MLP neurons of a small language model. Each row is named by its layer, matrix (gate and up: input weights) and neuron, and shows model dimensions 272-399. Each number is 128 + 32 x the weight over its row's rms, rounded and kept within 0 to 255. A neuron's up and down rows have the sign that makes its largest values positive.
After each neuron's rows, "fires in" lists the words (lower case) most often at its 100 highest values on Wikipedia text that the model never trained on.

L10.gate64 [160  76 124 126 168 160  92 115 219  74 100 175 135 121  90  64 164 120 119 124 186 131 146 142 113 145 109 104 135 147 107 102 129 143 105 128 157 141 169  71 159 149 148 117 144 145 119 132  40  78  90 100 136 179 149 102 143 190 149 105 110 128 136 142 108  96 164 105 136 144 127  96 164 126 129 124  95  96 117 149 100 107 155 144 152 132 130 106 103 223  96  66 113 150 137 143 126 135 135 157  90 144 118 120 104 142 124 169 146 128 114 131 128 179 143 142 111 109 114 151 114 130 213 117 141 140 148 149]
L10.up64 [ 84 176 137 148 187 138 128  85 168  88 145 143 158 117 153 170 181 123 156 124 119 109 118 151 134  61 185 121 143 129 139 186 121  75 107 140 113  90  91 135 122 136  83 114 110 156 153  80 144 115 102 146 104 134 109 106 114 144 151 132 141 123 148 103 124  52 165 213 159 157 104 142 127 142 130  77 113  46 125 139  76 125 132 190  74 129 120  88  90 101 137 141  88 151 193 127 153 148 195  91 152 166  95 156 128 122 134 111 111 177 136  99 111 129 173 162 106 143 184 114 190 163 145 188 157 174 132 141]
fires in: "of", "on", "along"

L8.gate178 [ 70 167 172  93 153 130 148  91 143  79 124 136 127 160 134  58 130  60 124 168 146 190 108  94 120 165 145 144 141 151  84 108 152 127 119 121 145  83 157 139 160 172 139 139 162 118 153 113 167 106  86 143 153 154 131 179 178  98 109  82 179 171 121 174 114 104 164 125  85 134  74 146 156 146  84 186  66 151 115 116 140 151 119 158 122 106 103 130 100 111  74 125 104 117 135 133 144 148  88 171 141 126 123 104  64 196  98 158 146 191  43  92 129 102 159 160 124  84 177  98  76 117 148 146 101  56 141 159]
L8.up178 [140 112 149 103 166 167 132  81 104  90 114 115 120 145 158 143 144 106 152 103  99 127 106 117 162  66 159 160  97 136 129 153 118 152 149 138 109 153 110 146  93 184  77 151 140 129 147 164  80 106 124 115 112 164 126 148 151 140 120 149 170 134 165 167 142 128 160 120 158 139 130 158 137 139  51 120  83 113 122 118  55 121  89 150  76 168 125  67 174 183  93 126 114 118 157 170 159 155  94 135 155 142 102  70 120 103 144 101  94 147  86  76 146 134 118 115  73 144  81 131 105 196 128 112 165 141  89 165]
fires in: "in", "on", "29", "18", "30", "3"

L8.gate500 [168 161 109 118  88 176  98 166  68 127 105 158 131 149 168 115 153 148  85 141 147 183 123  81 100 103 166 136 146 155 157 153 105 174 128 113 116 128 115 129  84 125 152 141 124 178 114  64 165 153  79  66 143 161 132 114 143 119  49 166 134  75 158 148 169 115 144  68 116 113 127  94  75 131 200 161 137  93 177 151 135 134  89 172 117 135  95 118  86 132 131 148 142 124 171 147 128  29 127  43  92 139 122 116 111 119  96 129 128 135 155 132 117  73  61 127  77 190 126 123 130 124 120 106  90 110 126 124]
L8.up500 [207 165 143  83 134 134 118  76 142  96 162 120 158 144 163  63 172  55 130 102 133 126  51  70 133 141 161 126 100 102 133 188 110 115  96 134 144 160  67 110  74 130 141 155 116 128 121  99 178 126  81 114 131 141 138 128 143 117 129  98  87 130 105 168 122 118 159 132 127 145 104 127 104 100 165 182 104  64 143 214  75 165 104 146 110 164 114 117 135 157 211 192 124 153 167 121 127  65 129 130 117 156 110 168 137  76  98 107 129 162 160 113  89  80 115 119 133 154  85 179 127  83 126 187 111 129 148  48]
fires in: "in", "of", "to", "at"

L10.gate1231 [ 93 158 142 142 136  79 100  88 229  99  90 128 106 110 116 138 122 113 102 116 126  93 121 141 123 140  98 112 138 105 153  89 124 135 108 119 131 148 126 102 136 106 140 138  93 131  92 131 106  83 145 185 111 115 145  80  99 180 105 102 161 129 115  90 164 116 101 104 188  85 115  98 116 117 110 141 114 122 131 116 143 109 111 143 130 191  78 123 109 148  90 152  93  56 119  70 104 101 190 128 131 112 120 109 113 143 112 167  71 118 181 162 129 122 160 136 164 162 113 112 140  94 126 106 105 101  83 141]
L10.up1231 [ 98 117 150 137  86 115 115 134 148 154 171 148 116 154 140 120  62 126 153 139 143  89 167 105  80 124 110 180  98  96 172 107 113 191 157  90 135 121 119 147 138 128 196 105 131 151 145 173 104  52 164 130 136 144 141  87 163 143 141 138 122 116 164 142 106 109 127 126 157  96 120 141 127  89 150 118 159 119 100 115 108 178 107 162 120 129 115 133 121 115 106 169 134 168  58  81 130 120 126 134 160 151 165 151  91 167 118 129  78 130 185 151 166 149 163  92 120 116  93 106 102  81 158 115  53 139 112 128]
fires in: "had", "not", "have", "having", "has", "also"

L8.gate1317 [109 139  91  37 136 129  92  80 106 113 158 122 132 210  74  66 124 116 118 163 124 132  87 148 119  67  98 170 124 138 147  62 126 130 170  65 164 112  96 110  77 157 148 115 145 112 122 100 129 112  41  89 137 120 194 143 103  94 159 108 182 143  81 101 131 107 179 115 172 107 147  90 106 104 139 117 105 119 117 210 120 186 122  83 174 140  85 115 133 105 147 203 132 156 148 108  92 114 131 122 130 130  88 182 109 113 115 155 102 180 173 139 148 135 126 142  83 118 142 134 166  79 164 140  85  89 135 166]
L8.up1317 [ 86 168  92 116  71 134 104  92 138 144 168 119 125 134 113 127 123 155 170 137  88 131  90 111 102 106 132 105 134 161 151  80 156 142 100 117 142 230 107  74 162 117  91 160 114  94 121 134 200 128 149 113  57 244 148  86 202  98 121 147 121 127 136 177  79 169 111 182 106  92 146 127 166  80  86  83 105 120 119 142 183 186 114  95 173 114  80 134 112 106 148 135  43 190 134 180  98 108 134 150 132  85  79  74  80 126 120  84 120 165  90 184 180 144 153  98 153 129 179 131 156 146 143 108  97 120 137  99]
fires in: "a", "and", "after", "w", "was", "to"

L10.gate1648 [174 103  89 186 125 133 133 191 157 134  76 125  93 131 126 121 113 137 113 164 159 143 132 104 192 107 125 175 126 110 114 121 140 130  71 107 120 101 172 134  84 107 162 136 178 148  80 104 119  90 129 157 155 185 108  43 140 109  97 140  99  90 113  92 157 101  29  29 106 162 173 128 111 195 126 139 139  60 103 128 127 130 117 159 165 141 129  99 151 130 104  98 129  88 216 133 116 162 236 111 112 109 119 149 157 127 140 115  91 108 139 132 167 207 180 144  75  91 169 190 163 136 164 173  97 105  93 152]
L10.up1648 [203  90 125 211 149 195 189 130 130 114 130 150 137 167 161 149 144 204 114 158 105  89 144  96 182 132 117  92  96 155 137 139 153 125 135 183 141 172  60 125 133 115 129 140 125 102 129 157 146 126 152 187 151 157 162 101 118 135 134  97 103 163 104  95 122  98 147 168 124 146 113 121  75 169 126 136 121 130  91 122 162 101 146 117 132 144 135 121 126 138 109 107 189 109 163 142 159 203 136 141 148 148  89 125 156 110 101 194  93 100 111 128  98 101 143 140 105 140 146 154 129 169 127 165 162 114 142 133]
fires in: "the"

L10.gate604 [147 105 178  95 173 141 212  92 151  86  54 172 125 176 147 125 140 100 112  86 110 125 109 162  78 141 122 131 116 166 137  94  88 133  63 178  98 143 144 162 118  90 102 123  62  93 110  96 111 141  89 106 132 160 118 104 164 105  69 132  82  78 149  97 162 133 126  62  86 131 153 123 111 127  88 180 178 104  85  83 192 111  83 149  73 103 157 126 127 174  69 116  95  76 155 132  71 156 189  97 153 148 128 147 169 115 151 114 146 127 164 115 181 161 173 136 134 115 172  96  87 113 146 140  91 118 146 131]
L10.up604 [158  98 115 150 143 172 130 177 161  96 112 134  96  69 157 150 111 138  69 123 180 128 169 132 100 129 140 163 100 132 109 107 141 114 124 157 122 129 188 119 113  84 165  86 113 113 114 134 114 113 113 151 168 108 111 155  88 123 123 111 145 144 126 137  81 136 166 128 187 126 130 167  84 145  83 146 161 156 136  85 137 119  98 137 141 125 149  95  94 162 105  92 136  91 157 150 143 160 130 112 148 179 122 206 106 161 121 162 104 106 178 139 100 169 143 149 147  90 142  82 139  95 170 113 107 159 138 105]
fires in: "of", "the"

L10.gate1273 [141 165 100 163  82  94  92 163 133 169 129 160 110 128 109 143 113 134 105  95 141 206 132 123 156 127  92  97 101 116 134 145  85  94  88  92  82 162 147 131  76 127 121 131 166 170 164 120  77  85 158 110  90 111  66 111  97 118  67 146 150 124 164 164 162  90 156 141 139 173 110  63 157  96 167 172 132 184  96 153 109 133 100 122 127 149 153 120  89 182 183 177  81  98 123 118 137 114 115  86 170 140  86 166 123 104  76  93 112 170 178  59 106 158 101 148 131 142 167  91  90 150  89 152 152  76 109 119]
L10.up1273 [131  98 156 112 112  90  75 125 133 107 124 119 171 107 142 151  99 112 105 139 146 101 163 110 127 167  71 164 169  84 154 133 104  84  80 190 140 121 107 144 141 116 138 132 110 110 118 128  41 156 101 160 171 126 158  71 153 101  73 113 127 100 130 130 155 144  69 147 157 143 133 126 105 104 191 143 109  89 164 187 134 158  87  97 154  75 120 193 173 140 146 137 120 123  66 164 149  95 165  72 128 124 111 185 155 108 115 152 143 137 125 101 124 157  95  95 123 118 138 108 107 122 122 136 153 106 167 127]
fires in: "by", "to", "of", "against", "from", "between"

L10.gate1492 [125 142  60 146 132 121  79 111 111 115 110 135 132 133 124 147 151 113 131  90 137 157  96  64 107 161 138  93 177 123 149 124 122  73  79 117 120 167 164 140 112 187  83 204 137 166  95 156  94  91 153 115 110 155  94 126 136 120  76 107 110 149 189 187 173 143 138 139 151  80 185 118 156 148 136  98 113 101 119  70 117  64 105 129 155 116 127 130 140 169 128 132  52 116 148 105 100  54 170  68 147  83  98 122 115  76 109  89 119 148 137  71 146 147 125  65 116 132 105  90 134 120 146  98 176 122 110 133]
L10.up1492 [167  75 183  52 124 106 123 137 141 108 149 103  94  96 172 154  82 171 176 141 139 148 174 136 134 147  93 139 105 133 157 155  85  93  79 163  54 134 166 139 166 109 156 135 140 128 128 152  99 154 150  72 105  88 129 114 137 100 147 104 123  98 138 142  97  91 137  75 159  95 103 129 163  93 176 155 151 156 156  94  91 112  99 130  98 137 136 128 178 169  90  96  80 129 162 111 155 213 117 117 148  99 144 112 171 152  73 168 136 127 139  86 119  95 147 153 140 162  93 148 146 185 129 131 139 131 114 116]
fires in: "of", "in", "from"

L3.gate1687 [128  76  83 114 102 145  92 118 124  78 139 153 132 115 128 136 151 197 162 109  83 204  90 145 101 179 159 159  97 118  77 165 134 134 132 101 159  94 117 120  77 141 120 160 130 132 114 126 171  91  97 167 108 161 118 159 170 152 138 118 160 173 165  99 103 143 166 121 119 103 128 164 139 127 130  94 146  76 100  92 172 100 136 133 137 116 168 127 123 124 126 153 143 167 137 120 135 131  64 105 133 209 100 154 145 128 160 116 100  95 140 115 116 124  89 122 120  72 130 112 112 184 154 149 111 129 210 135]
L3.up1687 [ 95 146 113  95 153 103 149  72 108  67 108 146 148 125 130  77 144 122 131  95 139 169  87  99 139 111  94 139 176 155 147 120 100 153 172 170  99 172 109 112  83 121 149 167  75 145  68 112 156 146 142 143 179 112 118  75 133 191 154 110 199 171 147 141 164 162 146  96 140  66 147  93  85 144 163 146 109 158 106  75  78 171 165 160 111 135 111  86 138 168 124 146 134 170 104  79 139 124 163 177 111  94 138  72 142 150 176 103 118  87 153 106 231  85 165 115 155 119 110 126 181 114 125 126  72  87 149 127]
fires in: "made", "many", "make", "some", "former", "help"

L8.gate1210 [180  84 115  86 127 129  84 114 114 104 139 131 151 144 130 172 131  69  94  63 214 111  83  83 120 148  52 123 130 155 165 130  97 152 118 136 142  70 177  74 132  93 157 135 121 186 144 129  78 115 123 126 108 156  98 127 158 102 113  54 129 104  93 137 135 116 180 176 139  95 122  81 104 153 165 154  99 122  70  79 168 126 142 160 124 160  83  87  97 134 147  91 135  84 117 127 117 132 162 100  87 151  54 119 125 161 148 153 130 132  86 169 128 153 112 118  80 135 132 149 105 145 188 101 220 122  77  72]
L8.up1210 [128 154  85 166 121 144  77 190 107 116 148 181 125 101  76 234 104 182 134 101 219 161 112 132 117  75 176 159 103 134  88 138 101 142 160  87 133 156 146  98 175 160 108 127 102  85 157 128 156 105  88 149  79 140 102 154 156 127 160 145 111 172 139 175 110  95 130 127  76 140  88 162 112  98 109  57 126  66 171 107 139 134 150 100 146 167 158 132  94 177 134 118  88 156  83  62 140 152  93  98  92 159 127 117 163  79 151 133 102 176  78  79 130 110 135 146 132 168 168  85 114 124 131 105 135 135 175 163]
fires in: "of", "in"

L10.gate394 [142  54 127 124 185 132 159 136 119 106 136 149 130 139 143 160 136  90 146 169 107 158  91 134 139 107 182 164  76  98 163 127 102  94  81 154  77  67 113 140 103 118 105 167 137 163 178 108 120 120  90 110  79 116 107 138 217 160 109 133 116 141 104 168 140  90 153 121 165 141 134  86  64 105 102 123 170 123 160 172 196 115 124 134 115 159 137 108 151 147 127  84 172  92 114 142 129 100  95  97 127 149 151 130 135 143 134  92 144  98 126 123 144 133 145 131 133 166 180  99 178 116 143 109 123 101 145 164]
L10.up394 [104 169 152 199 176 165 156 156 123  82 185 142  66 141 135 129 142  99 137 151 135  89 125 111 159  89 107 145 119  49 134 118 130 107 181  89 108 122 115 126  89 156  98 137  73  84  93 168 111  98  92 125 171 141 133 152 135 113 116 102  69 163 150 109 118 154 200 167  89 166  96 188  93  79  69 116 167 123 160 111 141 159 159 143  96 104 119  97  99 126  95 234 160 140 174  97 144 107  78 111  97 135 124 126 128 165 171 160 119 128 176 119 149 149 131 104 133 171 112 118  96 122 136  71  82 150 138 112]
fires in: "the", "s"

L10.gate632 [126  78 134  91 121 197 189 150 134 122 145 185  73 171 115 104 154 122 135 108 118 115 120 145  96 177  98 150 130 212 157 114  68 136 105 185 158 144 112 111  88 141 165 150  95 145 135 123 126 154 154 117 142  92 104 122 143 170 121 141 129 129 171 147 124  90 193 114 115 131  71 135  80 169  82 134 182 153 131  87 135 139  68 145  88 165  82 190  91 129 100 150 121 110 189 154 112 120 108  97 110 129 120  95 152 204 180 116 154 132 116 102 140 151 180 159 152 164 126 116 150 108 120 172 125  87 141 157]
L10.up632 [161 122 145 156 137 116 128 108  82  58  96 158 127 180 179 162 155 120 126  83 178 114  92 153 175 144 124 118  82 120  80 157 163 116 104  76 104  90 152 115 138 135  84 205  92 171 196 133 139 169 127 100  93 136 146 123 111  90 162 170 121 111 128 169 112 130  95 141  93 127 134 142 182 153 116 214 109  69 113 160  62  40 113 106 158 109 126  83 117 181 115 105 125 144 125 174 135 123 157 143 160 190  91 132 152 102  89 134 112  87 141 145 143 139 184 113 138 150 107 133 150 172 156 164 146 148  96 149]
fires in: "the", "attended"

L10.gate404 [102 115  87  92 117 150  96 138 135 127 100 165 118 182 150 152  98  93 181  89 115  96 142  38 128 139 125 112 162 157 136 147 185 124 143 158 176 120 115 159  99 173  77 186 187 169 139 111 180 107 131 115 129 125 108 108 104 157 113 175 164 153 144 164 142 152 168 136 146  98 156 122  72 154 168 167 111  95 141 123  90 139 142  77 165 144  93  76 118  44 163 142 138 155 130 132 118 103 102  78 134 123  85 120 119 132 152 102 156 136 147 196 118 135 107  91  99 188 154 173 167 151 104  99 154  91 110 139]
L10.up404 [109 176  93 117 200 106 138  92 156 148 136 159  74  90 179 101  83 102 118 106 178 167 157 114 105 135 124 171 118 172 112  66 102 124 116 162 158  91 139 122 140 145 153  96 169 170 137  96 116 123  78 170 158 168 127 107 146 109  96 178 155 123 113 164 114 131 100 135 100  98 111 133 147 123 151 170 154 114 114  96  74 157 180 110 124  87 142  97 131 123 113 114  99 119 148 184 111  96  84 147  82  84  84 112 164 130 150 194 179 163  86  95 155 161 136 126  98  95 180 121 139 126 117 142 152  82 180 111]
fires in: "their", "its", "he", "his", "s"

L10.gate430 [ 92 120 177 145 122 113 168 129 191 172 112 113  72 133 138 122 122  86 150 124 174 123 165 127 101  79 122 141 155 131 155  92 132 121 132 164 128  96  91 135 145 154 135 109 146 120 139  98 139 117 161 136 156 109  65  83 131 166  99 131 143 134 145 121 144  57  99 160 145 111  95  87 158  70 126 137 161  55 110  38 170 133 167 116 127 216  97 141 124 120 125 159 154  93  82  66 140 118 135 128 139 112 112  89  95 168  93 139 110 108  68 162 153  86 147 175 165  80 187 140 154 131  97 156 109  93 130 105]
L10.up430 [133 118 182 125 128 164 118 176 168 167 135 122 144 129 138 126 157 119 127 134 107 131 102 148 136 128  97 179 121 193 219 105 147 135 116  93 148  80 153 146 153 151 125 152  82 152  92 122 120 127 171 208 127 118 100 161 161 134 114 152 121  83 150 157 127 106 103  93 169  83 133 188  99 107 145 137 160 116 153 108 123 119 158 169 137 163 118 153 170  84  88 155 113 163 138 131 121 118 129 182 125 135 137 140 132 182  98 173 154 167 127 140 131 187 123 151 154 131 160  52 119 142 152 151 109  93 178 147]
fires in: "and", "had", "have"

L10.gate1417 [176 102 155 141 117 132 140 116 150 115 176  84 152 164 132 162 162 112 139 106 145 124 164 126  98 106 124 131 119 182 126 144 163 118  97 147 127  91 174 102 112  98 171 148  89 190 116  95 111 111 114  98 169 158 122  82 142 110 112 136  75 103 177 168 143 106 156 151  74 143 144 111 126 141 118 199 223 162  87 131 175 155 117 123 150 169 127  47 137 122 121 129  68 105 128  77 147 105 145 121  63 194 102 144 165 157 129 123  80 114 167 123 186 128 156 153 158 118 116 165 143 151 149 138 134 123 160 118]
L10.up1417 [138 141 157  66 101 161 159 110 155 103 127 144 131 107 172 166 184 120 113 164 178 151 169 125 103  98 199 106 135 122 104 165 118  84  91 149 156  72 199 195 111 124 116 173 128 119 197 145  91 163 112  86 181  61 122 155 120 160  91 175 135 191 154 196 173 135 102 158 136 106 113  65 147 195 205 106 115 143 142 120 202 148  91 126 154 103 122 116 105 113 143 156  89 114 156 110 139  43 107  93 135 114 157 143  73 130 126 127 122 153 122 113  85  63 135 185 127 139 125 109 145 125  81 125  81 165  99 131]
fires in: "of", "is"

L8.gate1244 [112 197 156 155 151 129 160 209  93 149 102 127 113 143 104 149 140 100 118 199 151  89 163  80 170 141 120 158 120 127  80 153  91  98 143 119 103 192 101 120  49 152 118 104 148 137 117 166 151 118 112 146 127 111 167  89  52 122 203 119 136 147 164 146 119  88 142  73  94 175  80  72 105  73 169 115 107 106 124 139 130 117  86 146 131  91  34 186 112 146 143 185 182  71 127 133  59 180  73 129 127 116  55 110 154  68 157 101 164  90 113 104 135 146 139 128 115 117 118 178 115 105 124 140 103 119 108 205]
L8.up1244 [170 168 104 139 102 136 127  81 137 132  94 133 103 114 143 119 157  82 149 110 179  92 149 137 102 149 138 102 152  90 162 106 112 167  71 123  84 148 144  88 126  85 136 126 130 165 127 154 119  92 134 124 125 153 153 131 132  73 160 129  97 156 176 156 144 118 156 138 112  74  88 100 170 156 139 132 151 142 107 129 123 176 134 117 149 159  93 108 171 153 129 180 105 136  99 116 169 103 154 136 101 161 139 131 133 202 100 104 161 152  74 176 146 152 160 145 107 107 116 124 151 155 159 124 101 125 109  65]
fires in: "to", "of", "after", "his", "until", "before"

L3.gate358 [156 155 144 104 141 147 103 132 126  82 120 121 137  81 148 118  95 146 125 186 113 193 160 109 138 121 124 139 114 172 193 104 140 128 132 114 105 128 108 148 118 148 125 133 157 133 131 103  96 121  97  86 113 162 124 164 109 104 105 182 105 105  79 142 133 153 100 140 144  91 166  96 200 157 165  99  94 173 130 110 114 173 132 157 153 113  83 116  94  97  96 115 195  87 155 161 174  55 190 112  86 150 105 160 133 146 129 171 140 193 173  84 120  90 142 104 126 123 117 120 159 139  60  98 109  88 123 139]
L3.up358 [100 160 119 160 160 138  98 116 125 123  95 159  68 156 144 107 133  97 127 123 131 159 120  64 101 140  73 133 142 169 154 140 104 127 130 106 144 160 165  55 120  86 153 117 150  92 107 102  79 132 103 106 186 109  97 124 101 113 147 117 124 131 108 179 113  98 179 120 125 144 166 122  46  92 104 154  73 131  96  86 142 124 122 134 158 169  92 106  91 113 120 105  59 129 166 132 129  90  97 121  93 109 110 140  79 109 139 164 143 179 180 157 141 192 129 132 186 136 133 110 137 156 131 173 121  56 150 145]
fires in: "he", "in"

L8.gate1297 [116 143 148 113 157 129 152 140 161 152 115 111  97 181  66 114 117 117 139 131 103 150 123 103 110 145 103 137 177 116 122 108 131 149  92 106  85 108 175 139  99  91 145  82 157 120 141 133 131 189 119 133 137 104 122 100 115 166  93 114 168 140 182 140 118  70 171 157 155 144 163 111  96 126 187 144 150 180 135 159 128  57 177 125 106 170  65 140 172 139  97 116  99 118 151 139 110 152 143  98  84 134  82 118 114  64 151 134 183 110 108 214 160 159 142 126 115 135 101 103 128 156 146 199 156  97 128 104]
L8.up1297 [ 84 163 146 179 175 140 175 110 139 163 139 128 150  99  70  91 138 107  98  87 163 129 128  98 145  53 164 145 177 133 137 171 157 147 131 148 123 151 104  81 150 101 140 125 133 161 149 129 155 163  90 166  90 105 111 138 126 121  98  94 109 104 102 139 161  72 127 199 102  94 160 116 141 122  93  93 117  83 158 124 160  80 100 153  77 150  91  96  84 105 209 120  93 112 134 157 113 101 161 174 122 143  33 169 123 119 165  70 130  89 114 204  96 130 110 172 148 116 172  88 111 109 180 128 122 148 135 110]
fires in: "of", "late", "now", "day", "across", "northern"

L3.gate1674 [159 158 141  76 167 130 139 116 177 135 118  78 113 195 132 158 147 142 154 164 146 134 123 156 127 231 126 128 130 159 112  97 133 200 116 176 146 132  95 157 126  92 141 127 141 149 107 142 156 106 104 176 158  58 118 132 155 111 177 110 177  73 159  88 110 144 127 116 147 101 102  98 100  95 155  82 174 139 170  96 179 116 157 118 125 157 126  90 101 172 105 126 127 172 191 161  87  79 145 153 110 161 105 144 137 106 177 149 113 150 134 175 133 102  99 129  95  84 193  94 130 170 151  97  78 180  76  89]
L3.up1674 [113 158  61 153 141 102  75 110  99 152 144 156 166 127 126 173 167 110 106 205 148  87 120 140 108 143 142 111 132  90 113 200 123 132 180 120  96 121 130 119  44 100  91 154 193  86  69 136 137  95 138 161  89 179 145 117  69  95 143 151 137 159 125 179 122 152 132 137  36 115 145 102 164 117 139 178  76 116 164 121 109  72 126 142 130 164 127 147 129 203 112 171 103 114 107 106 119 170 132 147 137 125  97 112 123 102 116  90 134 132  96 131  98 172 127 113 131 151  82 145 146 108 191 119 196 134 184 130]
fires in: "of", "using", "use", "work", "to"

L3.gate1582 [135 135 112 111  80 117 164  93 137 115 107 167  86 144 154 169  60  59 176 157 112  82 100 100 160 108  94 185 132  99 114 169  68  93 138 148 164 125 146  98  41 132 164 170 143 115 146 136 171  50 123  63  92 112 108  93 129 128 105 140 160 173 169  98 187 104 119 153 145 141 175  50  96 144 127 122  86 148 151 104 127 155 128 194 135 153 173 126  84 115 151 124 142 144 160 194 147  93 149 118 176 111 119 155 145 227  65 125 166 137 153 154 155 168 126 191 191 166 121  99 116 117  72 113  88 103  57 135]
L3.up1582 [121 120 132 104 198 215  95 182 107 117 108 119 111 128 157 157 147 197 109  96 171 124 153 138 101 144 141  93 162 206 141 108 109 107 124 160  92  86 173 119 126 116 124 138 130 138 166 160 136 120  88 128 158 155 104 183 178 105 139 108 166 127  90 108 110 180 164  89 109 136  87  97 109 166  96 164  98 111 119 130 104  78 134 107 165 183  93 133 164 142 125 131  84 119 124 129 172 144 140 149  93 103  90  97  69 122 164 156  58 114 142 110 111  92 109  97 130  92 119 113 157  97 155 142 112 141 151 139]
fires in: "he", "she"

L8.gate1670 [107 195 135 199 212 153 173 165 143 140 114 132 135 137 151 114 154 147  82 105 130 107  90 125 120 149 157 168 169  87 171 129  86 154 168 151  81 122 113 102  99 144 154 133 142 156  96  82 168 137 113 140 112 128 112 168 173 118  71  97 118  65 109 147 153 157  64 178  67  93 112  85 121 166 122  85 133 126 146 138 147 115  96 136 130 145 123 144 104 191 152 159 114  96 151  98 105 142  96 114  91 151 146 142 187 131 122 118 122 153 100 141 137 158 146 119 146 102 165 151 105 100 186 183 114 161 123 160]
L8.up1670 [111 163 178 134 128 115 109  81  67 119 181 103 161  60 121 148 148 158 174 164 151 130 148 159 135 143 169 187 149  82 123 159 185  92 155 144 124 188 191 147  50 150 104 124 166 109 120 153 102  64 119  68 115 112  92 199 134  97 108 128 117 167 136 158  98 120 116 186 140 167  51 145 173 109  97 160 143 110 200 109  97 142 170 131 105  78 120 177 121  88 120 119 108 125 124  95 163  97 113  73 137 199 109 128  61 114 176 113 144 138 121 174  74 120 173 137  89 163 131 142 173 186 189 134 127 114 130  87]
fires in: "in", "to", "of", "is", "for"

L10.gate653 [144 150 146 117 152 138 139 150 139 168  61 126 136 137 138 211 145  64 139 161 171 135 145  81 111  94 159 148 135 169 178 103 117 158 142 177  61 118 152 120  60 141 136  93 131 184 169 140 122 100 113 122 104  53 142 130 151 134 121 122 132 130 144 127 163 137 131 125  91 158 163  57 163  87 120 153  95 110 102  87 195  61 150 125 134  80 127 117 115 145 139 182  96 101 220 118  85 130 124 118 113 173 132 149 164  89 131 146 151 107  72 145  96 156 170 155 148 113 191 101 100 146 155 167 120 163 127  93]
L10.up653 [184 129 157 114 158 144 153 116 166  81 135 190 135 115 164 125 167 105 156  70 144  95  59 152 146 110 116 104 138 175 143 129 127 129 172 207 143 127  78 113  76 162 143 171 113 114 117 136 103 142  91 119 162 169 148 104 114 101 107 114 165 121 165  92 128 195  97 105  99 126  85  97 152 220 141 103 141  78  90 161 100 121 123 141 142 142 149 147 130 180 129 141 161 147 118  79 139  72 160 170 142  96 140  61 161 105 114 101 168 141 182 171 122 113 153 161 126 110 144 146 101 118 135  88 139 107 122 144]
fires in: "the", "of", "late", "by", "to", "first"

L10.gate904 [153 171 119 118 159  78 159  75 214 143 139 121 123 116 143 138 168  26 101 153 188 153 149 127  76  90 107  51 155 152 140 120 119 144 128 149 122 121 175 151 105 144 112 109 135 166 216 130  60  60 149 140 167 128 115 140  98 162 195 114 158 188 132 168 131  94 113 128 153 182  98  90 107 138  81 196 136 153  89 108 140 144 113 153 130 105 115 190  83 156  97 121 127 171 163 149 111 174 125 117 128 146  96 135  95 162 128 182 140 137 152 136 158 112 173 149 148 202 167 121 120 147 103 103 174 151 139 133]
L10.up904 [103 182 165 144 122 151  82 151  87 110 152 107 131  92 144 179 116 184 121 148 118  88 126 119 132 103  66 151 189 186 108 155 158  87 113 130 137  91 120 114 114 107 133 134 168 120  64 130 102  91 113 131 112 106 150 121 175 112  83 142  91 102 101 112  92 130 127 177  87 123  67 135 136  89 129 102 113  92 126 160 139 127 159 167 129 130 115 134 114 131 127 134 140 169 112 143 130  77 159 115 163 181 128 151  52 188 183 174 111  89 124 145 138 125 136 132 136 115 138  55 146 190 156 173 124 147 122 128]
fires in: "in", "on", "of"

L3.gate675 [135 135 139 152 177 116 149  93 154 159  80 166 135 148  76 155 105 131 118 100 144 147 108 123 146 124 119 131 154 119 194 150 126 165 103  79 136  64 132  74  74 104 102 107  85 171 153  86 166 126 124 113 158 128 122 170  93 120  74 107 124 114 125  96 177 166 126  86 152 178 113 140 124 159  88 129 141  98 178 100 112 147 120 128 128 174 144 115  70 174 207 116 129 131 172 101 114  71 144 151 107 117 157 109 131 200 114  95 169 129 100 100  88 191 142 134 136 127 124  90 167  91 162  80  95 146  78 107]
L3.up675 [172 125 172  57 101 164 203 153 141 162 146 144 145 101 110 130 106 130 137  68 172 101 103 111 134  79 109  77 133 127 147 178  76 150  86 128 113 141 135  92 107 130 118 180 154 163 155 134 152 107  98  99 154 107 144  76 197 100  91  87 110 107 150 135  87 107 145 103 149 103 102 121  75 115  69 140  97 118  83 119 141 160 127  83  79 117 117 109  84  93 143  89  85 154  99 136 115 154 156 148 153 137 135 162 156 156 176 136 118 157 107  66 118 158 169 187 181  89 148  94 172 153 136 137 144 111  83  80]
fires in: "different", "most", "various", "certain", "local", "other"